Weights of a small GPT-style language model, trained from scratch on English Wikipedia: width 384, 2818 steps.
MLP neurons of a small language model. Each row is named by its layer, matrix (up: input weights; down: output weights) and neuron, and shows model dimensions 80-175. Each number is 500 + 25 x the weight over its row's rms, rounded and kept within 0 to 999. Numbers have three digits each.
Before each neuron's rows, "fires on" lists the tokens most often at its 100 highest values on Wikipedia text that the model never trained on.

fires on: "b", "l", "s", " En", "g"
L3.up1293:441514462498509498493475460476495511534496506490488522503494551534525526466444525488504514491502471492527526489466510544469504524528479494518519523513463482510467498499497466465546483463561515502489554488486482482534536544560477483482557486502515494508455538480515481502463512488525459521
L3.down1293:496505489483505490468494506526509473489460470500545481481486473522534500508469482541480517505510446489533471514497536450508532498498478480505509494488466439483501484509524497553532483489528493482521479523519485499507517494510522466535503477482469516559480452487520534567476488529553493496

fires on: ", ", "5", "en", "ent", "% | ", "in"
L3.up1312:535561480473514441479533502476469526480510499507504511497520476538485496494548520494488472506493522516509515495480458505473475447552484505514509497505481502562438485523524473482451468477496468491486514534478544548556487520486491548499508543452474494509453490463486493503517454449477498542
L3.down1312:467457491503479471525504492468510457485471486492481507489506525483501493497546498525486478537483539486499523507490538486509490472514474531490540534445500519479516470488503505490500508534531472484536515540528450461482484526504484509492508489489464489483486492492469524472511524523507441515

fires on: " | ", " var", " public", "==S", "; ", "=="
L3.up1145:507503494521463476486528507499482456492512487487554503473531507512510498523527499475466516464520499526499455491524530478513501499485519486498510531493531487491460504538542464502476502498540501505519524477517494534509462493550532509511461503500526499480532460525519529464499524459501496516
L3.down1145:512489505492485522521546538485471466535506506478516496482502531501494536492487497495491492529529538501470501521528511536493501495500508441549502497480488499504537497491464509494515535528481491501469463455478526519488509461484546518469495539510469494490527513482487473513463506478501511505

fires on: " | ", "ia", "als", "ales"
L2.up1291:469489510488500508505504494480504519484462447502471484521504555516495493499513504479486498499488477544503544509466552514506522537502511519482522528523485517543504509518540485480449499507501505484467488506512513486494512492560467493508488514504471506452489465477518514492487515526530533492
L2.down1291:474510492503522493506494477496489512541491518468474484489490482512510439525509451483488544509519497442480458492509463540537493468503520483486528445408542520510523493493503513540509535525522443492468477510496473481547494511499494460487512488530504473542561519515505478518503532499445515500

fires on: "E", "U", " E", "ó"
L6.up764:516501457522486492508499498509462499501521551516502487515475505501497536526497501521526516534511510502430432477514489501481556518525501510497432545510537484471489487543471494503498501552492483469484504499487493476499510539532479520496509511501503506475502505509490529516466522469520486494
L6.down764:525475503493489465471471466500440514451498527514542466438454474489515457512520490495501476491497489495483457530506481525521491490489509503507533457548546468514506511527473505466482526535488513506487487483513544504501536520539516457478457534547516488539491466510519478493501476521448456511

fires on: "4", "y", "l", "3", "p", "ain"
L6.up356:495494468489481523437481469488497510522526512494488499538500539516510541468527506470524473469479492485481492566537518526526482462505497487522492504563479495497507507523492496490486493461496497523490463443509521468499457474488470513501490510456474532486432530472460532545514468533490510506
L6.down356:518442469480486528512514440478473498470500521473479470441520466490484477459515475500563523473515514496455479535498497475510510520480494525499559496472462468480483479500497523484526504533484492491480466528452506508495534529468535539531501469528546464508502477483492558529513490509496474525

fires on: " and", "F", " &", "C", "T", "P"
L6.up1437:515544476499472454511547464484483508465517508497498533499514501510451496490508479522492473461498457547485466524541506486496427506484492510526483497521477480510526522497488456504505477484502499523514509457522498499526500466564531510503511509507527508480457511448496513433467478498441522513
L6.down1437:494484511484522488523520485500486507493515483471499491490462524503519508503469480545472449469506497514486552491474486513494503483501471523509522457469475530499518502497513507441518566510473514504510520535458521556475488534493517507452507538527552530469516525534494494508463497523529532525

fires on: " | ", "% | ", ")", " | +", "; ", "==="
L3.up10:477521520455480497493476497480518456524541491471505535492499524576487534515525507494474495481491501521476483504516471489497487495517545520530438477496532467476491484512512495517497446430485554519535515513499515492515496538505503444504473460506500545520513452518549530499514480502481501509
L3.down10:541501515502499511527530519516530514487496485503516489530487506525456460483469454498500524499489459487508486517550476525512495532503453507514506492544439480493496531452504522530551530508464488472465486432488529517471518497482517543494497455514494509545491510509502498498482504477501480526

fires on: "+", "°", "′", " |  | ", " household", " Album"
L6.up519:475498457506466535475573518508434492493490488494540546482492520492517490526523488501521506474505464543465462477477492523485437469521539454504506502525478489488523493532525474501502437528466470495483516440542495516511519523488544509546493526529477477495481493461507540481510490539494471470
L6.down519:532499477506529530493495494526544508507493477494521551492460487478515513439486458462492531479502482477459484524438528492469435483497495508530479490457513499469492543483522510513493545517505456569463488506510476519505480501501474508508487515490511537491505496545545520489554469496539485503

fires on: " | T", " T", "-t", ", T", " t", " of T"
L2.up718:542551512477470507489489458460464530484502526485493469468510490508519499499480504492528490486497488504500494496510514478483496449546502508507461543576506459505507482517489481492527476495505518460537479504512477514518515545491485509481486479499504463487462499484494531483509508514469502452
L2.down718:504475488465486507548478497540482493507515490519514478537497463514523490522491490485506490501522481495522485502517502501483500542479451462519518521463499485529493448509496501524493545441541502517477531465473482474525480524497568526524535538489470488469517538473496502496519497526485517529

fires on: " M", "i", "en"
L6.up994:461485463478490550478497493460505514481488549501460477510484520457464503505521497465485496522516528491478541509524492496463501501530500492500512533517490513482502509450498494489514503483522498473497487462453502547492534534476502453512546493459464531495444513533536519494497487467486486508
L6.down994:516489442473455515448490510477539487498450506479471503490466503515462521499502495527468487478500521538527500539515520508517504523488520503485482534525481490513501435481512523507455458508501468521541505463464524527518490511477528468465507509475533504474518518507447489490532497500548506475

fires on: " | ", " of ", " / ", " in ", "ed in ", "em"
L3.up334:500538526509463441458520494515503523487517487475563488504483516538540490502488494497492504511496463561480515499517508462492489489570505551518507510506534482491464474483515470525496477485476466498494481512511462529490504486472454523491469444484464488471512478530529519457490509506520512514
L3.down334:485482489496492504500519502466526495471530477515500501490527507421528487516513509504487502468518470528470470485507534526501503489469483497522496509497525503477506503574474522525504535509498493503494484525448496486496516499523513464506490492455510533500477498499472520512481521488494466485

fires on: "2", "1", "3", "olog", "ual", "ical"
L2.up1496:505567462526499460543512540477497480505500528460491492507544470478488460519479537492508563478481488485491502502509504530483525529499536526498479501507455519503511455502497496477504460508508515491516508506497486510552459511489509493499510509509545531532494540484482497463506439505517463518
L2.down1496:512480465489518510529517462482495489476492504477507491520473528462486486537501488495488491492481469543510501442503533488506502468505470523474500479480495466503496481547460495497509515446473513473514492512523498448477488560463510491470490526483514445528520486556457479524530513504514526473

fires on: " in ", ",", "1", " in", " from", "2"
L3.up1486:546552506499474467477503526518471465504538444471495493499494495530489502494493508503545541534477473515508485484523485515558499483506560534470520460479524465550510497507481485526508466522512476488534470473465485541534473484497480505499528524513448527521516480505517512475459513523503494479
L3.down1486:470521480514525530524511512499536530507448536535494564529450477465470518531492464496471485508475531485459514512486498513537505522499491503526524546505489487469517510481504517529491535528492501543463537538474500481455502534522519495512491490481493460506513527485492482488522482497538498498

fires on: "–", " in a ", " | +", " / ", "ound", "-"
L2.up1297:490501531489483505494499483528502448478503529486534510498487529567470509478487497460546502471534452531512513537512463548512475488509547446490505485560507475501535509461522457503478452432504479494530500513468509474492536484518467542512525517506490509505483509503476525484450510467482472501
L2.down1297:518472498490499513469488490546511440484507474504484530475468492514507490532505470545514532462479508509495519501495516499496503478519538464504455495482518438536514511517452561481520478501488520503508496533525478490465516496510522499499502535492487516521486488488522449515485534495522525494

fires on: " T", " V", " of T", " of C", ", T", ", V"
L3.up1183:552502476468488509488513506483482489484499463507538472512529499477511491470468544524494477491491478492489489504501479498457488470474477522525478527479493485538487483541486502511511487508533444480538498483494520524511479508501509520517511510485512494536466514477503509433511522500508519490
L3.down1183:501504494521503519500481493542498503493510494521472460539477505488527469554476474506512479514482511514499471526490493506488494535497501479465495528466500555532485489532488542490534543500531446445510499456491509514492510481528495512488511550544484486522531531479474528496537523507501548501

fires on: "ing", "5", " for the", "3", "6", "ed"
L2.up480:505487481532467462511478484499513507527514509510498451518456486525486498519569520513479486508537496471521506519526525501476468480536517474503503545512529495509468488467464472477539467475529507476487490515457523474483542543536498518503471558495515485492462462514501530478484513529490520509
L2.down480:484545492488485489504525481466474508523487499495551517509517470517500503508485479526481493509499486497500504568514470538486545554524522504462522481536483467521510484466510508506477489540522475502540504469536492509530500500458482493472498537475550478527522512501467503447463510494534506503

fires on: "s.", ".", ").", "on."
L3.up247:520506501441504481496521536454492435481558457494528506508518508523458550506548499489489509537474492489498472474502510493493471488511482494489486503519508522504491475499478509501518491511509461505527482509477510528561509493532500497508471505527475532511515532499518482508483496490445483503
L3.down247:501489499510483460506484503482535484503494499493533499481501499494473543493490519475525464523513512505501527486559513498487447455491456480542500501363515517508532535510491546517490659526513483496489491484500509472482508442504490521527484527504483532526498489466500512506511500508507509494

fires on: "0", "ate", "duced", "ized", "ified", "ating"
L2.up1054:492542500491487497507495511482449510488516443503525465541531462499492502531534527497532516516538470499549505452556500493488505486545524528531496541489472511509471455514531509523475489513521419500515453507471503538521527446521492504487542512525503499516474522456476493485503471521468481547
L2.down1054:478490540485569478517487484501527495531465538495472524476516527487521506500442530510470488544460500474514491493511524514475522504512498497420487494503536471495486495509499511528502489493445563517535507512460516462487502497452516477495458515473502475482486521463479496488533509491513550512

fires on: "4", "3", "2", "6", "7"
L3.up621:504531499480512499508492475473480506502519530538509464520509484524448517508499490524502504473523508508510472502464474444495480523500494498518513514499498527515446492479520471463512503497490516479533459443485508456544541507485530452488484519479539509503484554519496500512476549519472505512
L3.down621:487510532519456488510537523512496482513496481446573451519515455510506478521523493498470518476543528491477500458520474512521526536524508456512496516513505514509530478501575487548458480510527497467512543499487480525484531452503487506523496514496499505555556466511512499461498493515518504517

fires on: " J", " | J", ", J", "J", "j", "- J"
L2.up1190:535563524486529482517490513505504505512503494519525458485541504503494511493475488500471489522478524474498512520513527517536531518540533509484505480490466493499485507493505480485521511519534483501486506486496472526505501500489479518583505495499546506527514472510467515493520489501509494509
L2.down1190:505529522474543482518466476505561534550484469522527475495498467492536514498463539469494503547463475515438518491520488494507524499499457487494529445450491490503479500458466540509484567467460488536506531460525474502492515470497515486530475489502532491503537445501504524514497479486498519491

fires on: " | ", " in ", "0", "1", "026"
L3.up748:524547480515478492476503533503500471514555478528555466500486504494528500513531526500510502494506503509544523501514507499512475540526548496509504488496460491540534535483523460517479478503538471458494511490473496513490499518545482487526486466490477541487491493485489505487498485469477503494
L3.down748:465488513509518498500477474492556466515480502485506484467487440464460476505492551481470509490558516469491502502519505516522535474495470473520533483460547484501494505528495501503487522439489561501472489494496491487472508519496506502467510489523507504530504494530540483528513538471525484483

fires on: ", ", " &", " and", " —", ": "
L3.up146:473510490519499455492506484498442517473541477515514483459511495476474443497497470534500512519519491521486458478500470463474518531505513475467495486498520492526477500499538472472474413513521485510505484495503498529544532502521496471540494513476468451499480526460483479459495488445498513494
L3.down146:498465455556507543515529490486519506470479485516495555508502542510516517479510464543482477487491515510483549487478472532466509457495485505491495509478491487464491523486473537487474554516563471529458465495525544510487477506516496501526488534528509502525448507554519522477537487509500503481

fires on: " Division", "ade", "ander", "down", "i", "al"
L3.up1359:460496493474454526520493493467527474484515527500489559475467514542521504505519522547514526510502522512497496493499530523477473497521459523531508477543469518509453507516511488448515503488470488515533552489500528519517479501492526538518463492518487486476507526529507495505478511496472478500
L3.down1359:483521492520469485517510517513498534506527507503550488529474473508523491525555487472453481483539493493514489509451522500474475563520497506524509520491496472501538489476509477489490544465533544477422528498542469487504484476478465511510490459462502520470457496500497515442480533513458505532

fires on: ".", "==", " ."
L3.up441:493522508473473519472543518466520531490523470498536530531555539489466534453523545492490483532493490555523494523486512483510467485525503490503490506489529494496485471500528467502520495504476463494483501499496456575552524491563506556484499494471472514538489440467507501485508511469448481536
L3.down441:513475524519492483469492528506508548528476534520535539513512479499505500528496549447481451507549473486442479506537527483469481493498491509494501468396535488485476497523502549480498577568548486517477533511501475488474507470440493519471505510531473479524467498490492495486514487512484497506

fires on: " | ", "; ", "er", " month", " year", "it"
L6.up885:510525481498453483439497520462504475495519468462541524517510510466520516470501515514513513496525537523508490448474473478556481495584560498491499564468499561456519465470485488491529465502471493472462554507484502509491463535532442499530494472496499492462508509499479539517523517502500538555
L6.down885:500492502479520538486503496535505461504489470485487472519497447461478468511479526502447472526501476494536454522499507519490508534474515508513473512487458442442450490538457523464553534505515518473545475478490470523557506552488524493465533528481517505496485528478515524511512516504504518518

fires on: " pre", "\n\n", "ed", " play"
L2.up264:493532476498498550497512474446493487471502517528514450510531526544548515506476468499554489500468476475506493535480503507515507511520552503524530531495494451446519493479541498502476493518527518472511513492490509497509490484516455484479503506477485529518501521519498531534464502528478504497
L2.down264:466527502491499473517549467470486513488503506495463521503493511533534492521507482482514475504501512524501498513488488560492495511499534501555529523494546489480521479492496482513487512493513510465556476510501505434522523479506481507508497561485479507479520498485524515514467451516502520473

fires on: " part", " / ", "ó", "U", "ous"
L3.up1190:508487482497483482495506516503541530485510495481510508508519489524474478470471460540511530500511500494457485521496532512470534497515485529519483571493475522457479473493475479547518490476476467499509489497494490486461529552519457475510531474510503483469492481516499552534504534456498466507
L3.down1190:500532534518444494505486492575517499458496513518508468484510478511458516501536454550459507496480514520508497492531478517515463493470505516521482535498489501515445532484500508476493531520444472489480491523510502472493476485495478447486487494474497542504489502520491520491463481503538452476

fires on: "1", "2", "lection"
L2.up766:499559482497498468474514521479495454457551485468453506469503523488536501504482534506491558502485497464523490498505475550513516482512503540550469508493492476498503485480463504516461483466516519459496496488502500494581479519503504527482507452487517513507463555435473542475492462511484490482
L2.down766:501493514515476539532526486523509474526479504506476510501460517472494509501483510509496490489493446495529481496500494511502484440516500483480565462471482543491501507534439498500529540481503517465510527509493516482453473546495508486480454540516535523523492490541476462454494531512455522439

fires on: ".", "\n\n", " B."
L3.up208:477513516495463454489524524487481484433585460472478476494568504537457486474522487461506522469503494536488507484467511507517528463500486514544487485503517473523497451509514482493512515462520500514528495467482478554502499497481483547487478478495481517523476488523513488497497483514474489487
L3.down208:516524510488477506508482512475534545546484518489523552532491520454471520508477519487457441536537490511501502502500477506528525541504427528518554468447513519523536519489499521545518579517488452527509493460500496458469498453494454497515511507492489474537526478513496551493533502507474484527

fires on: " Division", " Army", "ade", " Infantry", "antry", " units"
L3.up1319:455486497476492533487521551529468505507488524496525539442493537545488520472513534515502497506511520513483494496456576490545491477541526498525519470473514531481501473485472489472488504474532513516491475502511503496470532496540500531495471462483407465500523512507509471522539549480509470498
L3.down1319:477558497520474455473511494548503488497525494487510476526479510473502528496505522514474494488512515523517491475489517448497518544496528530485528524458462506513481486482477557516473542490525461513489502495519529530505542490493536545475458503481483461483490468492481532481471476514479517540

fires on: "\n", ":", "s:", ", \"", "'"
L2.up614:476533469504545497496512484489467479471491472519536487521526504500496535566495508509535502482543476463484495493482486491483532525524471488497538480492487483473482552523516498553486486499533470445496476444477519458491528499490444537496501506508536510515489485500515502508503516518483473515
L2.down614:497510469513469535473507473474499511517485461494507495495498517521513513486490470481505494530504508510499510500527541533533510490505478467530511492452517533488511512487469534465487550496535473539473479501491473522514465486472488493510502501523494498527490507472527476483531473489494513513

fires on: " ch", " oper", "zech", "art", "-", "eld"
L3.up1257:507479490493556445480477544454509499478492528487497497505519527521491556532483498507550471475500515500523521494510506538512498482526523498542457521521488527436499503474485497506522488442499519518513551478455498463490511506529512512529517503469495511504517469506516496542451487445483481516
L3.down1257:514510499500534503528490518468479512506465493494500535533499476526521513528493487514507490503499506500509493487490499527434514498499535525524474525500454529541500537497490523451487547531515542492513501494544491529503465498465472540498511474481471465533511497485527515497524529490531544466

fires on: "1", "2", " Israel", "5", "4"
L3.up1024:507520482506512469488464542519483440498496487480482533498554528491465501483492522497462496515487480520550470506513486478496516513508517546495472518510534487487487455486526488501527523500525483537494468455496479507506503485533498557466468450524455479529499466521500509469487536478470514510
L3.down1024:465508475480519543510485541480513567485480491502498542510453526501508509493495483462486516531499501489545453515488538514493528544482455471511521490458522526503495476487531490549481590485490491535510526522478478535503505545534495492533540511486499522512449484510521527535472496490524485501

fires on: "\n\n", " –", " | ", "==", " hold", " vocals"
L6.up818:547516481516502485519500494481493497460489499476515490448528496466482518511468469541500506498508475518489495524537484490524476571501534475528457511488523515479487511506509512541481440489528504493493505465485472540526477513515532508539507499467475457494510528464442510492483514473538497517
L6.down818:457441549515464490481507515495497486506466522486497446493545489492548515487492536543508493513525528506519475491523502515496455469503498525533490443511509496553486473498446520504525481480497471513519528535500524516475503481493475468493492529504482516489523503474505487500477514503436496553

fires on: ".", "ac", "ess", "\n\n", "-"
L6.up1470:507531508512505511473478542502489507518498527492470515472495500487455483483468517490495513476473551475511480501476523515505509442494503472532487476492506529497525515510471483530516511531487471540526541526513468496513473478487489498497514480483544537521525540465498489514543482488514520493
L6.down1470:476489512459481503462540450504490509507507482483474452524489498487477486495524540485508556505463495483488493506480454491510491528489515495491539484560564513510470467535487475523520475484523495495535493465507473541470493519541483519480528501536544488501491457521538508505447507521536492560

fires on: "j", "í", "nd", "á", "é", "č"
L2.up1504:492492475484506516491489508512482502497499517528453445494482498491438491498515476533468513534456540528536466530484438529536475477503487532513484494522521466458490459532496486488490488471481498484535534477470472480508513534503514494506497528434492475518521503497545541505532504469486500495
L2.down1504:487491476504534490540518458487518497504509528492515501539484488494523480488507526494524511505524480526525463499461473513491521514486500489496512479482497461474516459497534444475458492495506527555449520522556539506501513517462520503485540458516520502497505489516539500487504492501555512478

fires on: ":", ".", ", as", "ent.", "ed."
L2.up1478:532559496517537465483488524499476510501526482462459479506553502487491467498496511469557482521502520507501509482470519569513507508506482499516512507495504519526456524519485490508490523498497501496511492476464501569547505492502451559509515482523498505485526515485516530463518513462456462498
L2.down1478:484505484535502449508496485494526513488508468522542559507469513459481488492485468510520520539512506493494521482556546505491490507475516492507539479409501491534530541519492548476514540500543468523499495488529523484502508448469470492488533511478502528571479479507537490468528505500537501463

fires on: "-", "ri", " aut", "ac", "er"
L3.up1198:475545498496535498461464525493498542484480531518492483480502511483480482458473466517454504480502509484512497548469530509517498467505486478500460527535511498501532515503474486491486505495520478533494472486470451507500530527485433490496541499478537527511515505498483515519482452514544478553
L3.down1198:530515487508521505482473473517499476488465484443485497469556507547473473503464530496530484532498474480451496502514504511537480454542499512511524512506503551485454483533472506489480484498472482520529462468528446510492540462469517469484504499521477503483492528509509467510485504510520497540

fires on: "i,", " However,", "on,", "en,", "e,", "an,"
L3.up1381:526510482506493481462499526504469527494506464494489498477475489490465488505499479519545560471490516489498510495484499532499512497506477531516487502480478466497493495465504475459492483493483498512494519494510488518512456490520515540506567486483471510559500497481501473469506492515477488514
L3.down1381:552514472518520532491476462509477493510497481441529429516515504477478477545511476546510511541522504546543480497497475507522533508523491479536500447394497521484510518456549548522518525506504498512469517494482499516515498461497509542492524504475482509507482482546514488524504506478479491473

fires on: "est", "i", ")", "a", "hern", "erb"
L3.up1155:507489474531519560467508509500486507461500550543448497488505514459499483541514467514519517472484516504477524497513501480506499484531525514501531495495465523486519506477494499525529523479476477463490492451521448493457454505462516499515526490511482521487493529487495523481514494484481524532
L3.down1155:505472520481493537470497507479506546521436526492538494524452516491534485522506514546470519541505533490493498515493479489481516512519500463521461499472473478497470468524480497487498493479508489548453512495524522504541553498500504531455500597520502485515497493516527502486500499463485479521

fires on: "–", " ", " |", "om"
L6.up752:543487497540466514509484509497486484484508456474498490478493501486545515488520513473497468471530486508518508543514467516496491492547501521495523494539536537490533485484504500495505480476511489538501539497468507466476520496546464511510505484523522557478524507524497537502505447463442535507
L6.down752:555458497501459489456481529485503506509493497487561476515479512517490510497513471486482499450491496486495519484495502496474549503514494503518461491516534525562471520478528477472475492470472476517522500561518487512509499463484527536508515527491475480505468465520488470483521530510486511443

fires on: "1", "6"
L6.up762:521510497469506491505512518499473492492495506478501487515496516487499513471470535467491505525497545493504520486491508476478505489485537485502499517536477506509516454453506510505496485512556501440492460514471491505556481520487496555491506513454468475523471514498493543472479470527481510523
L6.down762:463503481448461497544521489518497512473499484531512479468499517473531476531532480504501433503501477531511485484517484599477470530508505500501513515511554506504525511515538524509510556503454535512525478500501482480503518493503509507501457485516487508496500546551502528490499478477485536508

fires on: "–", " / ", "; ", " / ("
L2.up1189:564461476471486531466472517500505463496492507470547484528509534466478471503463538479512485518487507510455498519511498551508503515490497495468525484508526448522511505486477478539474440468503528497527489524459493480540506515510473470519506500536508501513503448519505532474476473487514507507
L2.down1189:499513510515478519520509504544515510491552498506498500479464483480509482486504474523454501501485466513496489491488517472470483446485516528516473542534483501524552502522478511487506510528477509465512468502585486519480499491497478523486487514481512482507488497501507481511499538526516523525

fires on: " and", "an,", "en,", "i,", "er,", "er and"
L3.up141:526482503502495532494484480492500479520527502469514510455519501499525509501506490486493539460517520530497530493506465539474510474535526546561514500482532496509485575523515473517498506498511504497515515465484427519504500506488478517500530508480523518474475515493504514501469504480474498556
L3.down141:482507532517521545475514466455490523527486465460535468498488471508482507494501512505481495532512523506524491480498484484499515537498483493475474446436499517496523486464494545563493527514499471514484508519503516512498495455523528536506538554534476499504495463533486516507525452507459528494

fires on: "–", " dist", "-"
L3.up1391:475518532507503489487457526480482491512537500505486588503508482490464500509481507490498505494493515495513560530498467506522492449533514541522498524537521531461489544478502506505504482517542516500467466504502516509465530486507493481542511498504474522513492488502513542504467472482466513519
L3.down1391:516500472468483523487491482478474471546508539480488518516480427488491482506492500484501482480471527538481516482461474480529501513487451470467498469517482492515447527490464479514480513522496493514511476498484469528476519503482519542500472533501528498500479475530470503526555507481483517494

fires on: " | ", " form", " |  | "
L3.up1046:498500451505480484500507528493490498510517526507530510502551518488501512525511476471501507523513499552495499506538482520500503472545545442534484531496514482487478498552511461487505481491533519458508490503518471538464504527514500488510514514453474509493492482529453518448473497492510528532
L3.down1046:485464479497512481478546515507496506477484460495497504501492569460546508499529480482497476532507503533466443504475541498498468471443445515526465528481522495480515529541517527513496513503485461503462507498478538497499458500487509487451488475497529474496524507529518513495521452478512469521

fires on: " |  |", " | ", " | P", " |", "; ", " |  |  |  |"
L3.up214:493545525485497466477511490498507472524483495483499501508479502494518502516501520509504500524516504520485495529467536503533432477506539477478476485496580522491518488516534493519514460484541520448511471507470520513491525559510468515502505477487480556488506456499479522499486497488484489510
L3.down214:478476515550462549506498516555504489475476496515480488536480473513509488545513456486485494485502470500489504496496517504534543506491490502520490527445424510502488471523512527488518530525521495494534489462499508495492485505490528485497538499516541508530520504475535545470506510486537503506

fires on: "\n", ", "
L3.up244:542535531470521441499494468496470485495526454492515462514540532510489498492518500543531515491508534511467514510494516495451499484506500463492528465470529500543515504553511466515494486535536509446504490539481549474505512495500462536510482507497479487531480486478504532468524518486487477493
L3.down244:497527446478482493493521486528491522474489527537467537492479518492484461503460455534465528507519512514532509496496522521484547501491469548537519533481465518523493493488505519500469511458504469519509491474508488537461498514488481515482518485512524493501503529535472473479473445550514504515

fires on: " Don", " Tom", " Steve", " Jim", " Jon", " Ed"
L2.up243:513500489494465501486471513483536524524461516503518515544505513520477518500451509455552456500511508522467515492500497556477451480529467497492458507516470494519506448468472484533467502535510487502507508529452496529471487499475467527539539455512511504501468512491473540498507523478501478491
L2.down243:452491495462493511509457495484522516498495487506506521470468552510494505504526516473511494491511530548478555490467458506533498488496402485470481520545503524512512468464507529553415599495516484477485499509500482494497481542509501507526491538503539481509496504503524530515493518482531447511

fires on: "s and", " and", "ers and", "es and", "er and", " &"
L3.up1519:522515421500486533455489494509485505506525502505482494489538494527497508513509510509525463473512521526508518487518500470473515479510501522512495534499467505524492508512453478507503483518498538510481501479452462497486513483524545551520494517480528474464451500523493515491503510478511501467
L3.down1519:505527527524498489480519444452488509525532476466494456448496463491510474506499554525491505542479519514512533484526474471514508500534514541465531487499535495493452489503514532474482512529479467537507475496517508500498535486491538503469483563516495499492471485528476517451496485546500531488

fires on: "and", "ust", "onna", "en", "el", " N"
L3.up407:512522515499511494485490486517521555525503499462459497500472493466469543477498477479504511516503524512509482477503508537502507474517550488459498529559478507469508490472517483491512508498517474514555500534516443529499473568503471476514514517503523451563460484520535549493481474505487521521
L3.down407:516505496521519503531491539494482497509475526465498471510516522471463560494524494497459497471512503458515525500543539512525494520473500479509482482477498531477495496464503481489480494441502476497501476473506523468512486514508520510525542468506478503496489519495491532485534484544553536491

fires on: ".", "–", ", and", " and"
L3.up415:505488492473524483477505466480497486487585483481473536521512510518457520497525460495471517487458534522478500475509519491510507508518497571472515479505499515533507478508489490487532488481526476515499469502489524532516442507499488540519466492525457512495558473491513495485534454483490505483
L3.down415:505483543512502513499485472500525541491511440483481516516503515496501538523475506480515477511520481467484476517493534534504539481472528465516503512437497502497508537469506508501549583491517508500501498502502530534481463462504468492464518478502468521511468504456495501502507516520509480469

fires on: "0", "\n\n"
L2.up91:525462489515483507502507525491446497430500425468501521501489482530526498510518521517494525508508477455477502461531511437456503515524516512539466494489508545505534494505543490486468488480554527494473502489507444548530524503527487517495577534515494562500506484460464492440534499472511459505
L2.down91:483506482485559490509465577499532536520502539526500549464521490436508461481474505495472444523460522522501514535494549472459517472506491487498527482504510517502524499517469526478487473482509554498527485488470501456478496521455531494466519462487472489514449541458485495503471524506484484493

fires on: " J", "j", "y", " of J", " N", "th"
L6.up1314:543533504523532470482451503497510548427521466516520487501504501526462534470481448474496518520482528477472522514519549511524551519484475503484489481486532537523497484522516459495507513503483489485498511476533467487493522540526516523503464476502493493477498480451472480490489531500485502529
L6.down1314:528517524494500488517478500527532509454450464503506501489503540515502459435504537494483493513407472520507530483570515482478491525508525506504507548529510528509506473477507537482530512457470452516524520468467512502502527494511561464497484518482509496504478486504503466516489515517524513510

fires on: " | ", " Cap", " Don"
L2.up844:477488492466486477503516496465482546512484502476517475496502525487519501453504475542526471479479514506464476506559496517474494480554531505530463483466535514522459453446487462527466496459525485515498493503471512475466530482491494509491475481494496488502528490485522509507563498478509493497
L2.down844:470484502482491485500534491550532507520525474474460477518480485494515475498489496547509472460480495496466513508485489538517514510500499498504523505501491477470505481464546520524493535490534484470463491446518466495534461497453525460478484536511503502482467518507525510479500521494527492527

fires on: " | ", "\n\n"
L6.up635:560539470511481483496496533497508485511496513509474526464515539508464528493485482460467520447502463483503557509550523485497495487524541489519484511502520524450518462501508482496479477489520475535493530492489462533498463472459508552498507513529471520503512510465432527503515510494527512545
L6.down635:516490515459471515496476449431461466455507479515483450468486519490502506502498537510513522533525495517542469498496486457486477506485487438496477483452511491523425516493470478459476559554536532493539465436472498475486495480531512504474516521535492487475509484496474529513467487510528483460